config.yaml
init_std_down: 0.00658
learning_rate: 0.00757
decay_shape: "linear"
max_seq_len: 512
MLP neurons of a small language model. Each row is named by its layer, matrix (down: output weights) and neuron, and shows model dimensions 16-143. Each number is 128 + 32 x the weight over its row's rms, rounded and kept within 0 to 255.
A block is one neuron, or neurons of one layer that tend to fire together. Before each block is what it responds to, as a language model described it from the Wikipedia text at the highest values.

Fires on "The" opening a new sentence or paragraph after a period or line break, and on the comma closing a year phrase like "In 1999,".
L8.down64 [135  70 110 119 106 151  82 146 126 175 141 113 193 116 173 149 154 162 102  89 138 120  79 101 130 148  99 142 153 105 115 113 115 164 140 124 103  99 117 114 146 163 112 124 143 121 148 154 107 109 127 131  88 126 136 137 154 134  89 147 157 126 150 114 146  83 110 120  72 178 133  98 166 150  97 114  94 151 166 153 193 123  54 104 148 114 102  94 126 163 120  78 156 143 150 201 138 108 119 174 207  78 109 110 184  69 116 132 148 116 134 136 163 125  33 113 132  98  85 116 122 129  82 146 120 185 118 199]
L8.down135 [122 162 103 132 122 109 103  74 186  87 102 122 165 150 118 155 199 157 163 137 125 119 114 155 146 141 153 133  93 111 124 138 133  45 146 130 127 110 175  71 136 144 103  78 104 119 137 148 147 125 122  59 165 120 179  91 108 188 145 142 123 134 112 100 162 125 124  92  87 149 116 145 185 130 151  98 156 112 132 199  89 131 166 138  77 108 133 137  60  91 140 173  78 106 145 127 148 149 102 156  91 115 160 149 170 137 112  93 123 117 141 142 160  83 146  42 175 122 118 129 125 109  86  90 133 132 169 172]
L8.down176 [165 124 108 123 145 168 124 117  91 174 134 116 115 120 140  88 190 148 130 144 108 157 110 102 118 146 135 148 146 107 108 101 115 138 138 130 113 123 163 108 100 166 121 159 138 165 148 148 111 166 140 124 115 142  70  75  88 128 156 102  97 130 154  56 175 111  87 121  98 102 124 122 165 129 135 189  76 167 122  87 193 197 154 117 157 161 141 135 132 112  94 116  93 117 124 142 189 133 150 129 132  62 123  93 175  53 114 174  92 159 119 123  95 160  83 129 143 100 145 166 125 117  95 111 159  88 136 122]
L8.down235 [ 90 116 133 150  99 172 149  64 119 162 113 162 207 134 116 156 186 175 187  95 132  99 159 111 134 174 120 129 153 113  59 131 174 169  63  86 128 108  95  77 132  98 122  68 146 127  97 144 112 164 151 106  93 143 148  94 123 132 129 214 137  93 128 112  89  56 176 128 131 142 148 122 151 121 148 134 119 126  83 131 142 158 227 134 127 112 187 128 128 144 140 143 144 116 105 150 138 107 114 103  80 167 116 130 167 101  84 164 140 131 132 113 147 141 149 117 139 113 112  59 177 159  76 153  65  97 199 133]

Word-start pieces ending in "l", especially consonant clusters like fl, pl, gl, bl, as in flowering, flight, Platform, Gladys.
L2.down121 [127 134 204 132  87 161 125 117 123 147 153 166  88 151  84  96 160  75 187  64 134  91 108 131  93 143  96 111 101 155  97 116 162  96 147 151 187 139  84  63 146 102 123 160 121 146 137 132 124 202 108  71 181 111 128 119 143 113 118 104 193 123 155 128 121 172  97 100 154 177  92 123 112 142 113 108  91 101 134 139 144  89 107 144 153 146 121 118 126 124 118  96 148 119 145 162 121 127 194  92 136 132 122 100 120  98  91 124 163  86 159 139 136 171  96 217 174 118 102  81 154 122 180 107 120 161 121 103]
L2.down124 [131 132 108 183  54 122 181  89 119 151  87 114 116 146 117  87 124 157 148 109 150 102 121 120 127 141 134 131  64 127 116 122 156 121 110  82 234  92 103 152 141 111 158 158 116 153 110 198 187 153 139 151  77 118 106 145  90 153  93 133  70 134 163 139 115  98 119 180 136 174 136 199  28 136  95 124 143 140 162  93  61 112 196  93  80 113  81 145 118 110 108  61  99  99 117 122  93 159 162 146 128 127 168  88 132 123 155  56 196  81 106 125 130 146 129 130 104 136 139  95  84  98  94  98 169 150  85 133]
L2.down129 [ 84 150  82  83 137 116 163 150  89  97 184 124 155 165 159 115 152  76 147 128 149 187  98 159 177 185  97 148 121 154 147  72 134 160 130 139 129 142 145  90 109  79 152 108 171 125 163 122 132 174 148 123 130  97 179 203  82 139 159  94 131  67 149 150 185 188  74 119 129 107 107 123 134 153 123 130 170 125 143 159  53 124 121 102 107 176 112 134 143 110 120  93 145 103 178 114 150 153 104 164 105 151 186 134 120  96  92  89 127 125 133 102 133 136 192  95  89 183  70 119 178 130 107 118 126 154 159 114]
L2.down142 [141  97 129 164 175 150 145 127 135 103 126 137  99 134  93 152  94 158 111  96 158  99  93 135 130  64 167 163 118 143 164 125 167 138 129 158 137 115 130 158 112  67 118 104 130 151  45  99 159 137 142 126 185 142 135 143 114  87 114 141 123 148  86 133 111 126 137 126 165 102 102 129  60 112 151  47 182 132 129 185 105  73 124 153 146 144 155 113  86 121 141 165 116 106 131 177 142 118  94 146 144 165 140 120 166 123 178 126  74 150 130 102 126 126 123  94 183 104 134  81  86 117 141 110 122 151  59  85]
L2.down145 [151 135 117 166 103  82  60 112 164 127 110 144  93 142 160  47 116 135 141 142 168 145 131 154  64  96 159 134 148 141 128  90 226 129 127 170  90 110 142 131  90 132 150 102  92  89 139  82 115 162 170 106  62  99  80 142 134  97 150 140 116 119 158  83 104 106 119 160 158 210  82 157 123 156 159 155 120 109 149 116 149 121 107 142 122  91 163 150 106 133 112 104  62 109 101 152 118  77 100 125 126  94 114  84 120 173 142 207 160  56 187 113 119 122 143 134 179 152  83 145 145 167 122 107 121  86  89 169]
L2.down298 [123 157 115 137 168 189 121 126 120  85 109 171 168  77  55 166 124 153 107 124 169 175 111  90 115 124  84 152 105 117 139 130 135  96  75 141 126 136 151 148 134 125 101  95 122 130 171 121 134 156 142 132 127 121 137 140 117 109  76 119 103 126 117 119 110 112 172 118 165  92 166 200  93 118  99 161  76 156 149 195  83 126 100 159  60 161 110  92 119  87 105 179 111 164 141 121  77 148 195 187 156 142 149 127 184 144 152 141 113 124 131 112 123 106  99 235 129 143 140  86 148 112 115 112 121  64  90 152]
L2.down327 [ 94 132 152 121 170 128 169  80 100 106 130  99 144 141 134 136 115 141 167 122  63 115 101  86 117 114 157 120 152 152 164 146 133 117 144  64 106 108 139  86 112 151 113 124 158 115 135  87 155 160 166 187  97 114 172 187 124 174 187 126 168  88 105 126  91 176  89 132 173  84  77 135 101 133 120 131 193 175 107 123 156 122 174  99 118 154 155 108 158 102 156 140  83 127 128 188 103 114  78  93 180  79 133 165 157 162 166 125  98 196 114 137 103  64  94 131  99 135 134 131 203 149  77 171 175 116 155 119]
L2.down348 [103 146 183  90 135 180  59 140  84 120 128 106 138 103  88  83 127 183 166 187 112 139  83  64 114 120 112  81 118 122  97 147 197 125 108 123 177 103 197 138 122 170 159 109  85 127 169 131 110  89 143 150 169 133 119 155 151 152  96  85 116 181 136 131 144 124 150 147 127 177  84 155  96 126  91 124 101  93 129 170  59  64 150 149  87  96  89 131  87 155 140 147 161  97  98 135 109 137 197  87 138 157 102 117 105 159 132 114 150  37 132 114 161 130 137 138 135 138  99 133 139 133 146 172 149 127 127 166]

Two groups: the word-start piece "sc" (screenplay, scene, science, scheduled, scored), and "the" before a noun, often in film, music or sports bios.
L2.down46 [105 162 160 140 148 134 134 212 161  99 109  72  53 104 142  87 151 173 136 123 118 112 165  98 130 155 139 164 132 148 126 101  92  89 167 101 188  89 120 126 132 100  94 129 100 140  97  77  94 167 115 143 159 118 195  88 127 100 152 132 145 137  99 116 133 112 140 167 103  81 143 104 146  96 121 122 133 148  97  93 165 152 123 222 174 162 136 132 127  75 115 105 131 153 111 115 131 149  84 152  79  91 166 112 112 145 166 104 156 129 131 127 171 217 182  79 174  49 151 133 153 139 112 125 113  86 130 140]
L2.down67 [193 129 105 139 114 132 168  86  98 116 141 188 134 110 153 134 140 132 136 106  51 116 132 113 110 152 101 160 165  99 102 165 197 177 121 157 166  89 134  70 186  91 134  77 104 120  37 140 187 187 191 108 123 115  44  60 122 100 168  66 146 113 114 126 116 174  63 121 134 177  98 129 103 140 105 107 178 125 146 139 144 119 126 138  53  86 105 143 170  93 129 146 156 100 109 131 161 117 131 105 149 118 110 132  99 111 132 138 171 135 111 128 168  91 131 163 136 102 176 120  70 131 115 124 140 138 163 145]
L2.down134 [125  75 136 128  54 132 130 124 132 157 134 115 133 156 204  92 138 134 181 122 129 123  40 158 122 127  82 101 167 122 101 171 121 134  89  85 106 135  94  84 125 117 199 110 132 132 131  87 145 140 129 107 116 137 169 110 150 174  88  96  85  86  95 122 141 139 105 162 164 161 125 125 166 146 127 114 104  99  81 111 128 162  92 115 167  85  65 145 144 158 175 158  90 157 132 117 154 135 127 152 119 176 128  92 115  49 159 123  81 123 154 173 184 124 123 141  92 101 118 133 125 134 163 169 194  88  69 154]
L2.down183 [123  52 169 152 160 139  96  81 118 255 103 194 142 109 166 170 146 166 125 147  77 132 118  98 159 102  97 155 117 106 106 162  88 100  95  97 176  72 121  44  77  88 121  99 136 113 118 169  93 119 145 119 114 163 110 105 113 117 110 159 148 106 150 153 106 149  58 120  85 192 162 130  87 184 114  59 126 171 140 144 137  71 142 129 112 165 179 181 106 172 130 103  97 127 115 151 104 167 124 150 131 104 138 144 123 152 151 119 130 134 163 142  88 188  71 134 116 134  93 157 149  94 121  78 101 140 139 149]
L2.down188 [ 83 109 130 160  60 133  91 146 165 151 166  90 120 119  98  56 156 104  64 123 135 158  81 116 153 199  97 109 161 161 123 131  86 119 153  86 135 127  96 155 126 153 155 152 115 126 168 118 118 111  57 107 134 104  84 124 154 152 152 163 105 112 198 119 131 109 144  47  99  73 142 105 124 190 108 164 153 144 135 168 185  92 144 110 114 127 112 118 118 138 118 159 170 144  80 132  96 122  73 155 125 115  80 143 142 146 129 140 151  89 191 198 123 161 168 125 200 155 181 120 168 133 124 142 101 165 187 111]
L2.down202 [ 82 163 100  96 138  81  85 117 150  86 121 156  68 150 119 120 119  85 140 108 121  98 101 153 205  90 139  45 115 141 121  95  82 120 226 181  82 106 119 142 187 155  96 126 150 123 115  86 111 111 118 160 141 166 122 125 109 109 121 126  53 129 111 108 149 118  90 147  97 160 108 125 180 145 139 190  94 116 134  90 106 141 114  59  97 137 110 124 159 172  88 164 163  98 163 142 135 148 152 115 109 146 147 183 139 187 122 177 165 112 106 116 126  75 164 120 130 109 145 121 111 109 130  91 192  49  98  80]
L2.down322 [156 101 140 120 154 102  26  73 118  88 125 189  85  82  89 112 188 130 126 123 128 167 121  70  89 140 155 118  79 193  94 122 173 109 162 163 113 135 148 162  84  81 139 151 108 139 135 188 126 158 188  52  96 116 136 120 128 147 135 141 122  78  98  87 154  94  90  78 117 109 199 119 118 171  83 150 141 140 103 125 117 166 116  82 192 165 107 136  85 139 134 136 130 136 134 114 116 112 179 149 141 174  59 134 111 128 101 114 180 174 144 117 150  94  68 173 143 184 111 156 131  85 171 154  99  83 128 134]
L2.down368 [173 142 112 124 130 121 139  66 156 121  75 166 159 138 102 118 158 177 113 156  79  79 146 166 206 137 129 108 168  94  98 112 132  76 126  94 171 136 142 106 138  51 165 106 141 124  89 102 112 143 184 111 131 132 159 191 142  72  86 170 171  78 126  70 123 123  78 107  71 191  87 152  99 143 121 120 114 105 114 134 134  74  94  92 125 141 102 165  99 182  85 135 155 161 138  95 133  97 131 132 160 104 153 119 133  98 136 134 151 115 121 138 175 126 195 108 139 169  94 195 128 131 135  99 140  99 132 124]

Interior pieces of words split into several tokens, above all "on" in component, opponent and exponent, and also ecut (executive) and uss (discussed).
L8.down21 [ 52 163 142 139 119 150 141 158  81  95 159 108 108 159 118  97 209 120 118 146  84 138 125 132 145 104  91  70 144 107 105 121 110 161 161 108 136  91 163 184  51 110 127 135 116 143  95 126 114 121 149 104 128 157 103 152  95 190 137 121 139 114 104 155 106  47 106 184 122 111 134 123 136 124 146  95  78 130 163  85  86  84 113 137  80  99 148 132 136 141 149 154 143 140  67 185 195 131  95 202 100 114 112 179 157 119 110  99 139  51 156 149 145 126 159 173 121 104 126 106 186 114 211 123 151 118 107 187]
L8.down78 [188  99 128 129 130 181 130 171 142  94  78 127 180 118 135 119 182 146 153 173  58 130  97 120 109 138  91 136 143 125 156  68 184 109 133 119 151 122 118  79 115 152 112 124 146 118 136 118 149  99 122 168 105 158 236 114 152 183 136 159 157 116 129  99 100  33 159 136 133 128 128 119 171 174 126 133 154  63 187 161 168  84 102  99 126 101 158  73 128 132  95 132 177 106 126  72 166  83 102 117 151  85 118 143 156 110 118 117 175  69 120 126 113 167  89 138 157 190 128 102 121 132 152  49  86 169 127 177]
L8.down294 [102 143 132 134  92 146 166 164 121 145  87  81 136  83 138  91 127 166 151 196 145  81 154 128 103 110 108 194 180 122 126 138 118 123 151 132  91 138 143 135 109 129 102 116  92 135 156  94 140  90 206 138 161 105 149 133 146 169 115 140 147  89  99 131  71 171  74 146 117  96  75 129 149 134  62 136 115  94  81  85  95 119 158 155 122 179 144 172 143 168  71 124  76 242  48  97 179 117 130 103 157 157 183 112 174 104 124 150 108 152 125 120 109 131  72 131 109  88 197 178 192 156 160 117  89 134 121 143]
L8.down378 [ 54 122  96 119 134 140 107 152  93 177 146 180 138 137 102 125 146 140 120 149  84 129  98 134 140 107 110 144 140 182  98 131 122 147 180 145 135 131  97  97 172 211  95  96 119 192 119  99  79 173 132 104 158  69 139 126 100 143 140 128  96  97 142 158 170 131 168  51 102 106 118 141 138  86 152 146 140  71  54 100 129 100 126 153 121 130 123 162 142 138 144 117 127  86 167 143  89 136 148  83 114  89 157 114 163 132 165  97 140 103 115 124  95 146 123 113  83 110 165 111 168 120 100 150 189 188 175 153]

Wiki heading markers (==, =) opening or closing a new section after infobox lists, plus first pieces of split words such as comp(oser), arch(itect), (19)71.
L2.down18 [141 136 160 175 125 170 178 113 189 137 136 172 137 133 145 137 136  83 139  73  68 140  94 160 167 115 139 127 165  99 101  98 145 172 112 119 129 142 115  92 155 112  91 156 123 123 156  93 125 162 167  95 124  95 109 118 158 136 150 142 116 119 129 123 131  94 178 101  89 155 101 162 144 154 116 122 105 145 144 170 173 137 114 123 144 159 177 117 186 112 198 100 159 116  85 128 100 166 150 155  48  91 144 120 103 144 161 190 158 167 105  82 125 163  79 133 105 122 149  82 115 130 100 135  37 104 121 114]
L2.down73 [118  81 131 110 139 167 110 206 128 107  94 118 120 121 150  78 141 149 109 107 125 106 118 120  87 129 126 126  94 134 171 143 155 113 136 122 182 181 118  73  99 128 109 151 152 115 142 113 154  91 131 123 100 103 106 208 160 164 111 125  79 125 185 165 132 181 147 164 151 121 181 160 137 168 165 131 116 162 135 108 125 117 158 150 137 158 111 112  80  84 169 150 156 197 181 101 206 121 152 128 100 127  93 132  85  96 126  61 150  74 100 108 153 127 133 135 198  91 144 124  85  89 147 147  90 166 171 104]
L2.down114 [120  89  90 133 123 112 127 133 137 108 146 179 159 180 134 100 100 140 196 143 201  92 159  79 113 170  78 103 156 141 116 168 170 153  81  91 109 134  80  63 158  82  93 125 127  60 194 134 116 155 135  79 131 161 100  86 162 137 147  90 117  95 147 137  53 133  83 133 136  93  82 157 149 114 120 167 120 160 132 117  74 152  69 120 173 170 128 112 109 150 148  88 124 148 140 105  89  79 186 147  87 140 132  77 164 203 115  84 134 127 116 134 127 127  80 135 192  84 114  98 125 125 134 146 160 151 138 120]
L2.down122 [140  81 100 162 127 136 129 154 109 135 159 147 112 123  81 144 116 166  95  86 234 140 115 164 140 163 179 129 128 112 115 133  91  71 147 107 156 131 116  97 124 117 172  92 155 110 140 118 113 123 118 181  95 153 132 126 164 103 112 183 109  84 118 148 133 180 120 119 161 163 173  87 119 139  63 109 130 138 111  87 164 178 111  88 124 128 141 119  88 105 149 102 152 172 127  83  89 108  68 128 123 115 167 179  89 191  96 135 143 135 127 128 162 136 170  92 168 156 129 131 105 126 165 137 111 119 122 140]
L2.down194 [105 122 142 115 109 178 113 137 120  80  85 125 126 210 154 130 199  57 103 148 176 105 174 153 190 154 104 123 121 153 162 132 141 149  92 161 215 124 177 166 157 110 129  96 138 150 113 144 118 122 118 127 103 136 113  91 123 107 134 145  80 177 120 168 135 133 178 124 144  96 143  87 103 121  60 152  85 113 132 116 127 140 159 142  88  42 119 128 108  95 128 168 145 159 139 118 166 163 108 119  69 105  55 104 174 125 115 123 175 164  72 134 129 176 149 141  81 145 141  84 107 120 105 198  91 109 117 138]
L2.down220 [155  80 130 173 156 188 154 139  90 161 156 122  86 103 143  53 102 141 180  72 131 163 117 122 110 149  89 134 109  89 127 107  93 121 140  94 107 100 155 133 171 115 164 199 113 160 112 101 125 105 141 128 188 131 101  98  78 146 163  79 168 132  80 170 131 201 167 152 178 136  95 137 105 139 116 133 162  89 176  60 159 179 142 130 139 149 125 137  82 147 131  77 143 115 146 103  91 133  97 140 102 143 148 108 204  75 134 109 127 189  78  80 158 131 106 141 150 129 115 100  83 213 121 127  74  75 140 141]
L2.down263 [111 121  88  87 162 184 107 121 106 164  86  98 123  70 140 133 130 142  63 156 103 129 103 165 187 107 130 182  95 108 163 136 140 179 171  98 164 103 178 134 181 170 209 106 173  90 115  73 127 103 172 110  28 101 144 122  96 106 164 181  50  81 178 127 147 138 124  82 147 141 171 126 139 134 108  89 113 159 128 118 119 143 176 128 190 100 128 124 139 167 134 189  93 125 155 223 134 103 110 136 170 157 151 153 105  74 151  79 173 141 153 159 109 118 173 105  66 117 127 162  90 112 118 133  88 181 159 133]
L2.down266 [122 113  19  85 114  73 132 179  98 186 149 112 143 107  92 155 161 148 110 136 181 127 169 144 148 105 107  94 140 177 130 172  96 125 156 120 134 165 107 131 135 176 112 105  76  91 179  95 137 108 124 116 162  59  78 150 102 119 104  72 103 189 132 163 132  97 174 113 148 139  93  82 160  89 118 148 131  97 122 126  96  94 156 134 106 148  48 131 115 142 145 156  82 206 100 135  69  87 105 125 120 110 126 167 111 153 158 164 168 103 121 151 117 126 119 116 120  57 116 125 161  48 132 196 146 123 114  98]

Single letters or short fragments opening a word that is broken oddly into pieces, often h after the or a: h|igher, h|ill, s|ite.
L9.down220 [ 63 105 101 101 133 106  66 129 126 121 139 105 148 185 114 167 156 119 109 193 159 112 178 153 202 135 137  81 134 143  77 156 146 119 107 129  82 172 134 149 134 156 140  96  91 130  76 148 169  86 166  88  85 108  92 146 104 109 103 158 152  68 121 113 100 117 129  96 171 147 109 111  75 118 131 127 147 223 113  65  76 121 147  91 105 135 143 108  68 119 150  91 149 161  68  70 156 115 132 168 149 150 110 124 115 140 108 129 144 141  99 158 149  52 171 100 158 186 159 131 128 151 108 174 179 201 152 169]
L9.down311 [130 138 189 128 124 111  80 108 119 101 125 151 115 131 111 155  69 137 156 166 138 114 129 116 165 183 159 110 129 169 173  72 108 142 149  89  78 147 164 137 176 135 133 195 105  77  32 141 113 134 108 112 158 132 103 205 111  94  99 129  87 173 102 111 105 159 149 138 109 105 161  95 181 107 128 129 147 148 157 118 166 103  81 109 123 132 163 103 133 153 104 163 110 134  90 132 121  78 170 150 136 103 129 122 130 178 165 114 170 179 146  84  98 119 160 154 109 173 142 113 126 158 149  98  84 142  95 113]